From a checkpoint of a small transformer trained on Wikipedia: 8 layers.
MLP neurons of a small language model. Each row is named by its layer, matrix (gate and up: input weights) and neuron, and shows model dimensions 288-543. Each number is 128 + 32 x the weight over its row's rms, rounded and kept within 0 to 255. Numbers have three digits each. A neuron's up and down rows have the sign that makes its largest values positive.
After each neuron's rows, "fires on" lists the tokens most often at its 100 highest values on Wikipedia text that the model never trained on.

L5.gate81:101138134152079116037189162115095103139154133129061132148097123075121136127128133090103173121185121133097121112123158095130125193106101087129154117169096118163156096108138105127236140132192091209106122136134160134117171118129143149151153129114162117115168111172158062088136145174162109105110116134164131118146159130073125146093094137068142108150127146098150144092150140150121102122116089111064132167178132141118120087130116142096120119157083214198147083165148132136161167213164080162255142198165172136125169115114177139160157140115121082135120126095102077065162167124019107138157127114093122169096187110067105108155184126108181163087161126123182138114053128186199132147165127184137123111146150150096220182132146122087136136133140178179104113078146124126108107149121115
L5.up81:187149118150109085161142129126141137133118123110104134146116122070145134132179105109108149119176193195124139135132113101069103207150159140120159209128096110148132142163163075111075117135199178188157094145076097116156132170133125075115124050098144160181113158073151145097122151169121099109103152122123148109177143112164205155126165139121131150125105148164142101113147148118118141158133132102081189122102124107161075106120108133110181128120208167192107144130175146160088129146144072182157129097111152135132112121145171158116107127141110110092133084125149098137133110087067108155127086158097139084147136166102069113115131126149184157047104196139155140146105175076125156100093109140125195118081131121185158156160161094117122172124082107119148149109227125036161113042145174
fires on: " was", " had", " to", " back", " has", "\n"

L5.gate597:135152144131128182136090151125113121143145044147142157160144143167042114190167120123075177122135136122138095030098107095193126134110149166067146144137144113123128134119091122153137144171153140186189168154166102152094144112142127185121134128156174108082152087145108167088116154090108085199082141139073146150098102155146142113073140156156109126123077140073129105165142108132133086102089054128109087123139103155140076093075117137120182119128141166111177122141148151170059130145163080105112101105081147107133123112099138178120138109155138172087095111137093123159152153117076132167106173137131132150108100143145119179128099156129163199102119111087133176105133162100096111150173135094153151119130144114126133070141122160149124136167091168100188099161132115169177107134094149
L5.up597:150155184191125139100120138105162118146175127134128166180094121197106120165126121116119144163159173128126142109092147054149059121086125155073139089177110121148157083092118090185189163149079154151135118123109097091172107127085151081114107175144159138142145127157068150074104183130094200103097065097143141158099156145143090134128128164102096170144110086154123152151168139107154106185093141179098130148142115189118095147094161110209143145155114134116145100095162147159128043203166145157143090127135128092121167115123089152139190125115137158092085125110089162143149135126146113100107172110166094153107129157074128120153072169120108119132117132134087180117124112164059096101091119118145096140147094102093109082125135114117095106137109160199154096183137128070170120138064081
fires on: " |"

L5.gate401:095114146126072057091167096134096125159111106195079115081092118091086083106174162101094141134146168135144099155186162121111094116210158132134183136149213184144097119072151136170114108107095154128113103130127113135109124128084130169166130122161127132055105092178179150173135123136139140110140125149120079138148088105138141096109151055101152140157150199107097141173189096132108140083113116110099129169095154070098119115144127111181122130080167138112059140074112132099157141130139145159116112158125075094192121142124141145188021141128125107102103111092157225114087088098143159133118148124157126169159134066095111140129120180086161093111125137160059141198097101145085153144157098077189131145136156106114170144095132102157137117119058156144135061144149108103133116165081142
L5.up401:175133180118048102130126141118137106096111165192076153108059176124196098162201152131159141128167073140124148085087087117104101093070170127233166178095122140109079118069081128122113102108152111151081167121154139144135138166100080143146136102088126169164149090132149107152113090072088110221108156079118154158089157126148141104195160139151201156098086091136121132047157158132127144166138149144152105098120128109109110054161091101062155105102084133135150092136087141165177181137104176141080124095163118134166136098126124144151132092150132145102142190111131160195133113162136225121097089113104190115115079120153100156176142100159137137128120123143133156106112137108146112110105081098169132118134130091167146119111104133067191105105189095096104143124117094146155151094104167
fires on: "\n"

L5.gate184:131162133170098169051154126148123115108170127118134083131175127110108123107110160149177086194194112173155091137149057096140140150072133136116137161115084122162120149140074162129103136124072089154118103197098146155058148116163114115105111147167112139109172127095110087146091169117138099146158145154129143077113115150134135115057122096158053106134108118091083127145116096110123159151068145095169123158112125131174148118053190141188132156027132119142085131113076127067162126132133107062117096109150183106166126094140156155164124078074146084158153127136110089186127144111113057094128181076132130146134105112164089167115090129131147088135098150174118061122126119065143107182110125143147141100104143086198126125113127140123110094188070095175162129141152158113108123133179137
L5.up184:137161165131097067150143099080126134118171119116168090105148182108107167083182153149090145154102153155142140108081137169108145110119111081136136094170145147154088075199135124101119107130136135156157105074082143120128152065106126071142094086069102154111124175112046127159124108127113093119111154137150157104098104113071130074122123093150141094102111083164084117101110160127144160185105097091159159182142159122127178096074171156099111141160089082121129116193136125127191158125201181125105125180064148123137083143102086145143143124115099112129128145128092170061134149158092128095138147061118140173134136067137115096179106117108169090067139144133107109145089128108104190082153120120085078059130153099127109176117133121137142106129071161130136131139145192131123159089146132
fires on: " to", " St.", " J", " and", " St"

L5.gate47:195142117115090120116115114157134148106156098171182154109173136135122104134127169115116115187119135148125181099150045126101100167109172136098146126130123139103042086142108121138118033109112131155144119100180121115125142136139133126122144096095133126153083122111122119171137114058087146190048112156157135102058148107160111109128149101099133115144110168176144120122178152091147087117111169170133159169097174109163114152139113139149129159104145122164124148135132095093138125131153116169115125074151092189153131143104108144091181119108141127142118123109122125213124165176133170091151128111168138122154080198137166226127112147075127134144097120116182117092165076099175179164228102130170159120137071113125105120119156101109169188130118162162160097131179113168150137111108116
L5.up47:082153134093139125116161173124119135112215078125143118065088171060106099201140118166168103091155128130130100114097061084134089164100135133137146112170178144138154100172133157107136119152179070124133063186097096129108136166140106117132138097127102063114141125113109091071086093130089109170149153137115104162155107150139107148156094143141128175176061150132086088174177102113137077142151078105148190160097144196177130132123122133096159143141097148106112148123101137100063100115166134100116108183132149186133155124062137137170135116121124090134071149090161108176113156100164090115152200166149140138097059105179120127098141132152130077189120075124134143092131088101141099108138100107129114202116102118098178176104137113166132184139113108144133114133117157133121151089158086
fires on: " and", "),", " or"

L5.gate988:138170142095109158096147154110166124143128131167134106065191156141130136097073145144110140135168138103085151123143084204103141102119162147055110191140159081128142105151101051158114119176156050146096109141187093143083160105183044093108171124148087115132120167109122167126103102178113109126188134120095103131105113182170164139102145128162077103114127122106112142092140154087127133138119096087191130201111156105123132167087129147141173153136142111092119104061156101183143101144180089167100114139109119133124102147107129140193129116119105161118171082198141089141153147198125115150186146126095128150164157110143128143082116132114137120097101139173155124141112183155119169173128112101080136121142105118148101153105125148120162106084121140099126118088124138147172151148156124
L5.up988:171102091178076200096133142124098126148087120105146124133128194095131207135133041119155091095116120176110132117128096113107162085146152120091100124168173112117107173163082156084166094138112099168117096134159133169115149123141082108125103059071144120057074155142150130132125121142089077132116113124103187151118176177115114093128183112124151141121100201093108172190100165052152128101154098168173139109147129097078179091136123154170123179113104162158116097108168139145095162088136151141147144094166109151140132097182102172157163151149135176085166150153131087060111120063136096113163108192136101191133122058122115123096137176122150174145129145174144147107141067166209180155115083122213111092098133113166135149094073135144129117095073079156104121140105074159133128137114156
fires on: " |", " KSA"

L5.gate514:125099191199143100073168130135127114119141147168123109062153132105124122128084176137209114131118121171142044109149186124134093151100104095217163140114144142160121122098121150160149110060117161113136107093145106154106120134131159113098140143129051095092104123147125137026106105119122175142139123079141132149095137088176121123119149112175175142170140131091099112156115074071163131125110091111161137161118116120115115170226119113132085172141133123137142084183097143143136153179138057101147116089133064162119131214156201113153191175131114174145114056111156140093146137129129064094164190110117126081120153159064048155122150132119168152061138127089135170106108115139104173159147124140197107109164158091132121085096104139164146147178127089090088142139161149109087135177154146
L5.up514:195090140125108124117156106106119099206117082115124125156146121127137125080134174145118128125104121162068126137161151180180130161098097156150188120138146145175121121130192194141117146141173107132218114131146107074068117160113150141132151156141120115098130089156116076107096103123135135200150137101163102096117080097101095132117168122129102141152141119130123135170123061058142144125186138109125108065152138174153101139184123072111094116101138159126188135162091132197138200111155134099204172140145098148111146132168123161129175164135075133163171124119125122098125122167148098105133149087120130116084073130081104121116150132118137196059109056121150130091097157120080143090095131173137133160137176112162146148111122145166111112140181151176201149110148076188098101151163141
fires on: " and", "|", " to", " of", " until"

L5.gate888:147114137143140134123181150190118148118097160145098126081146126116135101076168138113087024127144153095085094148118068116123084132144148122083104093143091165151117100155087096116176146108157098120118136107113112122164131117099123106146152117133092178168147057101159110115156146118099077138126152100066098111130126154089098140119135134062141103147164124170093139105079075118167157126121126187143110155122107112088177159108102178178078093111179149106205090105129160108179098113071072133114108136143162180089117132128112118092175163117170130077077068139146107110095119118109145100133159156096108132128108180158148134101083130127122092163103106187149113103064179162115113161111147142091101144159090121191121123146094174132147159137134165185125173122124166140110046154149108
L5.up888:130123095096174149134186112175105141169128116110107112108170125133152135085115117162133084099079120148147151187116160133119133089125165080141099095093133169154135143110130142202098163090109176114109195081095104154099165156159175115130179127102180100179125090111169098179146161167142125115162118158064139162105085117174106159088107142100106104121099099177131130166093149134163130128121082163149081122092118175103139144103127117171114138089143105138158116090142146060161109117099174091130100174151086155163104095129129071128118142118172128086104090123132151118097181080138060097081102136176094127147148186191089126136165131129144094040132166151106138209147168118126088132136192080172215097176100094124147124112127154113092096129161078093094144165130089136136073104115127
fires on: " been", " was", " is", " were", " are", " not"

L5.gate981:123122087148119136074138126158134177195192114139106103176175160201117118117151121119096059104134205145188104092159124071104167132126151159115089179133162123104139120114098133100155082144130138120176134137139110117142117133098127089080155129178117159139150104095087075124128140134102143155057109161063111135101157174085074153124121147109146105056079186177092137143085160120123145080077131112127113168124165108168089097161081156156037164102176165096139094076144199175142196119074175122085157129155133143131106087174083198119122162083130124091125099124089127072139164148171145178161111089130137165132125175136103094091152109102166140101142076072129122142160098111101168126145085148175101121143113135165170171134106146172149166133165132139114100123091119131120126122122182
L5.up981:159179097114118212122163133132150112139085140097096142097166140133180078158108154169105200182100150146055086085107111151167134089114166127124141110133169117181149162123124093094145093118090162118122065107063133185117129117119113129110148188118136142184098120075124080112154103179158120141127117101133148129096093150142112094142173122164112151144169152186101131161104125127083118111134138132221181097143137149163095157163146174146106136056100149107133196145128152190204114149110074105125092141158134120107081124148145136155129180161127154188151115100157108129169145135108105150186119174157113118160114154122141218044144174092127119063116189154098117140114124140129129144152111160179149111102114194090126151122168154136154114118173106086122136146140120159144207119101098
fires on: " and", " &"

L5.gate373:115102078117076128112137130067182145165156128135099152144153104112162142136099107152062070142145127191137092132110134128137119125124157107084115199089215123167076112163174142108120119135153118092096173065134167131157096142156122079127156166156129074128074122169123133131130117080106088084181099130176132078100081125125124081081093167120111112145152119067141150095086155073137146134110073099132171144177193100029125117145151136075148136107111181186119104184108120196096208157187156159072133209103124117124120122147194093120098114140138158115125156087134126097192105169100110095145117147092120137112123157165103140126142040090130092157132191153129174123101164106091101111152143159099154136094162144144142064112188135137137153152152148155152136147092132167149132152117073
L5.up373:115083107098060161158116074099123131086112165160089121129146123094127126079137110165131121058137120169121105111105065121111090153095132142100109187070214141146095141141143120131059160148189183104123100083100139119122085100078149100026143097171129103114090147165111166152165082101134136119128128117171122089142121179170098091094106185134138116179154157087149097110057144121112138168122134115150185155179137099040143110149165116157078120136152176173131168210072079178059147171183062125093130132119093111174104102161171144173118109119127166082162150080127145089129122145169138148124119153145145118125113142131102107131185053132107154149173153134146150141126151094101100105183086160067141178074168131127091104141180148111130097151141177092058120115126128139159120117107104
fires on: " in", " |", " In", "In", " first", " by"

L5.gate964:120106140125150042066139181146156133110114124155163151120165118118122132114163159155144123184145134093078163122171151084077125095155197110113131107113106159104147113120136169128128127139079125122143109160103165178179094160160072120118134135139111188158164171107086168172109154136102134106125147127189107121085087134143070154128149162125162122093136145064125061173126162123101082089145154209098121158101184125087144159164150107065158138136114136136089116128128149146120157111094109066076116151172183096190147117117191080154125123114112151124137103085128078164130091112100155054063081147148174079106117106178106092178106109097138076151162122137034116097124158146160126124125136116156109183090162092102205146163149207094102121152142187145152152134144126156156167105147136
L5.up964:070138117227102124144099129167115137157132157095118146127189108128110135059112120143112097072133052122129152168119111123094123119096123134152123083097161143100168163136142144131138135156095147141132109174148139101143120117144128123121096132161090146150172190094060207085089160188115123172119135129183159114146064119164126171109155093082111119050129176087077099110122172161119109126112160121129114131099162135182102120122138152074169183126089112097108111084119160200131172129134123115148108122139174109152175128159165113141110142135122143127116133081113101114109104147090122094126146118150102145095111109147119058162086141107121109131171093141090133079139134131096128145104106141114149190165141117210151124099112164152122147126143131078111134119153049141152159103208135
fires on: " Japanese", " American", "),", " Canadian", " former"

L5.gate706:150118134100140130129119183082122126163200108100141157124112140189153075167080080115180144111078134057072093190167140073122164096137134162102046155118179180130108135120152130119147106089139080072123088146169066132068147153158102094125148093095111125119138111081127159131163159134134105130138073132081082112130153144150155141171103134174122143116148161070137122098149131143067084104134137181122152156074116101141107212159164106186069129087110129143125150072077086147131187146160133188164072119181155119196106131060140134147157163137203048114103088101135099134164144129089141145158156062140151133108138145075081110161132144187096140106134118130174131098100147107107132149124110113151139142158118103109127207086077116127139118122149169099129141097074108148154153197124121
L5.up706:102097115121137170132114100184128106112116099141164145147136119136141159163148191116144173183118063127181056108142168138140102147108101187137155018147136152160113140093077181157100091141115144121119057155100200131131088117141106142131164084114131158144129170126083159087203123126150148144139122090161139166092159124088097152129076119123054127145131140191172051028116078123116143091071127128101110140119103153110160142132073140132140097082123090178095108175163102109127065160069109106168116161088170169114093150190085112145154077173112137127117140116144050147123129165091089157160135100150121125095155153135089141110112119120175049072096093133112117143130088230117181159149127038095157117076125137145191173097077146129135125140114089098146140189136148122120120144176072
fires on: " in", " all", " was", " are", " is"

L5.gate394:158097137092138126166125218103134167152117169086115077126168155199118186112141141182083108117198093142108086108083075115138130148171152082134108160146112103120144128101148125143135054205126133094125040037156125156147116143124165145169131060155148128119092163125162132140108117204097166169090075126103090125122110138127081147169148173134107145081138139117103115100151091087092160111153138122133158098098131101152154146094181147128102111145114112091098181111110166148085166168131138198116077087104128122133163199107100142125189127145102115145163107114130132072129111168147144061146122167108089084101132184130109140157144131086185128093130084125099139119130148084184069068150134143138175091103100086119198142115093143114148131071136166109105136174106149111218112161114166
L5.up394:094193076129125122100135191115088137141103135118117129134107074108102089137136156194089153173126131153114117082157176138131139107089138085159127201168149131081136116151084091133093162093172076198117093090106101075164125122211127110121050118146107127085144105106149135108126108117121130177133142164193114120164157139139085146149125157112134129116117208127119143106134178070091136107145157154109176099091132163103105124119107138100114100156078147155101161090064112127167176123120191127113115125140132127121163104179103163143145077133068136126178132126123153082168090184195106115188132154134109113170121118166156090142108103121171148106078149131156074143081113092176125109135164103159122089117147158114149103094130144169153110124130150091130078124116129143141130197120152
fires on: "\n"

L5.gate408:170154116105096114093136130107112159164145083141103102114106158156168099072094096106136141145111130159093066074110132091142061167130075114139136146139153114091140102047150137106179107112134141136150115110144097132122113179142143148124118106122152111119125125074120063167169107133136122147185134070057159109081106120120124154134092122115092141147196086060127124124173105126137077115127107060106129140127153116121121135192083077173071146104205117118178161063155162108156159093124199068033122115121103127141140132189108153106157106109145135137123129173157152144140110092134123081102109109116191157138080204102158199151202104135137148134134068137155132091126142183118128110142113122132138147076142105134119121154087119113151124107178145060083164139085099096095108107150154
L5.up408:119222107107110114126110149080081124132141085170102131141061144113113124160084130163142103115105124093162092136135237051160123144150133118105128165157171123111169131051069121072096116109153177184119151090110136146125150138171089080144139109109141147105140154124140077116144093136164131109141107160124141127154152124087116152093133149106083168109166172104060068174203129186163116110099109177159139134139114087104152096159155088137121126025175093154107137124092086116132168135169149133103145137144132107122087131119189145143115129131158104135104078146107188133166121140168103131110087156155158102169149095071138093116135169091173173194084095107155131136161153123177117139139094111127107105109144122128127165097158191111162088100119117102098109084094144132155142116210127
fires on: "\n"

L5.gate872:175139081171099133081181102123148091165095148128053084193116147189111131111093082103098153051187181127111084118183095089123114098123146102139142126098190137143140146092100061195138168137097108151151100149145198104130244069064111126170138138140153119155126130109139104140108090115110114163165121111141099115142157117190079152118106117177133113090122174114116185182136136184090140154166066124114143131174128124178146126101114156106142194189109084103123116145060182129145179119161095184192119153132167093119101109129124124120156131141118096143103140154109141151147133134195152191119081153167076145097183141143081137071158180130152143126122125143156141142163150121125159157083145109152166130114123148189116093147107113145161113148127161101141133118091105149116163150166151
L5.up872:119090098153138165113171121146137125188076085161063114128113124178132147163100071141111122153181222148071100114135154147120087114129138133189129090123151091099127142148097119121118195175098132190100109119099174136139233070091175125124126099115151116111086141143111161098147097107168118148198161153140150118115200119183128106073172100125118149128141135089126129177140141145124162183159103187115118097117096137136118129097201153134171205158101140082093108087061153126174134093174158132113134158106155217146072092117131113150141108129119123090156153126143096135114153107157120171121074070132053103148105102119058134183110205166173135131122141127134153158129146152122118178106092133136110124162147143130108184093098123180200109166114155084140113142107073124154136160136159
fires on: "-", ":", " -", " |", "3:"

L5.gate1210:097100112178150130116125123122098129189115076158121169148128108173163114132049196115139172153159147109088145204168163140097117119117132154095187030173068111141134173164116138093120152123108111104167060145137169116135142118136140180111151127099130165129149119071159113090125111148111162134182147113166086142108118136162113139148170117126110095120065098136148107121161182138099156111124144111161127200127137149162197176167119140123120171059160167174134130115084118141107132129198129173122131160126141144097088080106129181116066064136137136149065092110122076096113173132137152101111111111102119134134176085128129136157142209190091120114178081145158127124162170148175164118119159112176100067095171094143128120154133126079181104053136142065110218130097141105122115133139093
L5.up1210:172173138137093092180116094146193116162130121122112127121156084159101126115181078119161083118144150188115129120153092138178130148155157158176148154148211114059076153165146129126199147075167125147143178118086132157161074165091103107104115135128149081087092161142171160141193103144135043194086070143115082108110218144130104126087080132153123133098167131146128150113123129136141174114220122119137113174152114126200111105077134164078129128102173071149079078148169205129148149098079099101140107103129127088130085148080056111118172099136179149100139105109106108135117110116137130156122091126105123066103154121103133145115132091099098111184128107090135112149169143094100085123153148137103203099150141130182117164197125099089086099173116222138148064130105101096176110061126162
fires on: " used", " first", " M", " G", " performed", " found"

L5.gate1073:092150159123160104147133169165099125116092121133108187137108091180162163118102134127130131112092105126132085149118143151117062145140152119172125087121159109135139159158159127168080101096132104091196102125119132118115154119096158129168133129094099147144145134149109096116103096118114139189181111142133077089159078143120139147125111109196108144214075135093162128113136172111145108158129101110158132089138132147164087120079132099119141128098159077136152147158141134101105121132140177125165081088162152155184109089150133121120157106127101101184169159074132143178106170136131127101089108151145195156069148133146111107128172139175165080127128088103132117148156145171174110119149144166135075136099123122214125146098144083129173131125194162084145111144123083182115064121129110
L5.up1073:150115106155114095132150122090141074148141130128133101065139107094125043133126135135096189162109149147120174109135089160111121136158141052098103145176183142090136147127111135157128124183175126201133084106143041134144180162139053093107122125172111115099127179088105134130124148119175151173113172158130133140133184110147066124124129080121139149145140119135197169168120125087135129111143160151074142112141159181175121171184146137118133112140188110144123102174055105022111131121117171171120178194111156121105103073114111124112123159131104151108123147131102082049103105098117154137162179125198146154152108189108095130139116108116115174128105109102075158115171096137158099102064144103126132158090068135153141160163147175111117114089118143103168096140142130190101137081125161
fires on: " that", " and", " was", " if", " is", " are"

L5.gate534:155137158054139133109100160084099063153151189139058143142171163142117108080130068111104185106076130174084167104105115194118215122105074138136148179127155169152100078139175182154136093077092170135141102172141116154113153114115072147120098142121126088070108153073114065112133174116125071150113182165041051169094103189171155109107102134158057107176136149121183157144105158142089106119134120142177080156107095074176116106138169149171135144132107174120158133133108135165163113052107148088165111135155155079141117165079104121112154178131154144143089176119113144172119084143084126144105143170171136168122131111183158129155132084112102113153152173136123146114131183098159117117131116135150148181145153185161179151183130182111105115139172179105111150085188120162173172115164131
L5.up534:114182176128139147125152138040204142083126148111104142106126161136153125099114149113078120124151107123143140132147108118096108182130091109137115139160085167088099101139138138077177122179107175138114086142123118122118176132116116102159193052112101040080093054148076113110173113131067173119135155129065152116084146147108115151080080104097123139086140145138126114080160145087185138168123159177120132125103179131107104189147148120118148128099147160122148176169137145104148165119113095132164162105161136164091154100138120138161103105132175144106195110144120122077101077152117114182128109202120167143147153125208092153137159133135096110085179089143117077111086149123149101133122158062107143095096158123106134146085138076102139178169146159101162087124054144116103119116096148
fires on: ":", " 1:", " 2:", " 6:", "ia:", " of"

L5.gate851:162150173141084147147158124197178134075168104130104121168081091146113132151155147112082097163140191081120092164085119107097115118160088167133111122163133103123123137138160108115144159132136085179140096192128166134074122096086138083142129167154155106088124108150085160065093061120135145159146165099129136152175162138072070136190152140125115179133177106201108155165160113116098130125142071127141127111107082135112171173115138054196090145172187156099179101110128151171181085088119143122110169145130174099114146156125099168161151157121168081099134111117136151163115082048130078070161136121145185109049127105157118130125179139147149063156171163099160124120098116146183158138180133127136114127150122112122104100134095176087158116122179157162142131115091135093115114110121168
L5.up851:145097214119091115147100120220183124078142131062150126149042069137110148126128160098163143129149126083132153176105165145072103165144102175115050096109141133093109177109176167086116134115075112189124133178100151100097138092028095146085105172110128119074115109122168136107137079076111139109127108106122133134120090098059170142176124123119104171122124105094125099149201115138097063115122084126139164094131035165190132140139121059127099160097136139088116111119091123191100148076096117123124171086126137108131135121074143152127169169118165156119193083087186156136125126121123103141157147172120111099082183117138076128197189123124115130144152102131159125091109115099182118137126151120111147129119189063135131141094121129163160135141161144131082118117056154099104121175118154
fires on: " and", " or", "om", " year", "/"

L5.gate1225:100128098166105105094160103165132076190073128117110141145131131143136105137141170048104089150091134114175171087149216145102127148118166163150126171133171127123153169162119158158120096100151178099093091127121150165172110126121140102134115088102114165049085137125188152164132106163181120094142106172107162110103135156144104118129121139085131072100152150145137139108095102165135181156203133147120137167135113116125092124138084088139110059084112098114137132152082138071126138184098183159080137209155117064142053138096163162123173124144132094100151062110090147130133102083107141120139145144089110082160181196109175069122145094079131116214111138130108131136131131118091149123180108119124161141149068149215115100142084121172162170118132168188122179109079059066147057112151143
L5.up1225:111112133097112125046140124159060088160122120149115094159097162111126164128130164116102100140097103107121049094168187038146148077180185196150130184152111130151118131134109131112128147177114171138110094151158079128202101127125113172114111120139141150117137184131099149143105139123122144074092076187152100147225155174121146124147121187139108091112125154151110128145083185133134107095104142180087123174100132086120120115175107061135148134119106151125159151165111159188112111145144226163129125175165067211150129125151157155127158093131152068081160115110112162121160158148094179082175145129150135098079151161165169114122163154111220132115137102103110125141099121122134102160182142098194147128156056191106117139105147082138140150110116147133081187131147064148164077177158130
fires on: "\n"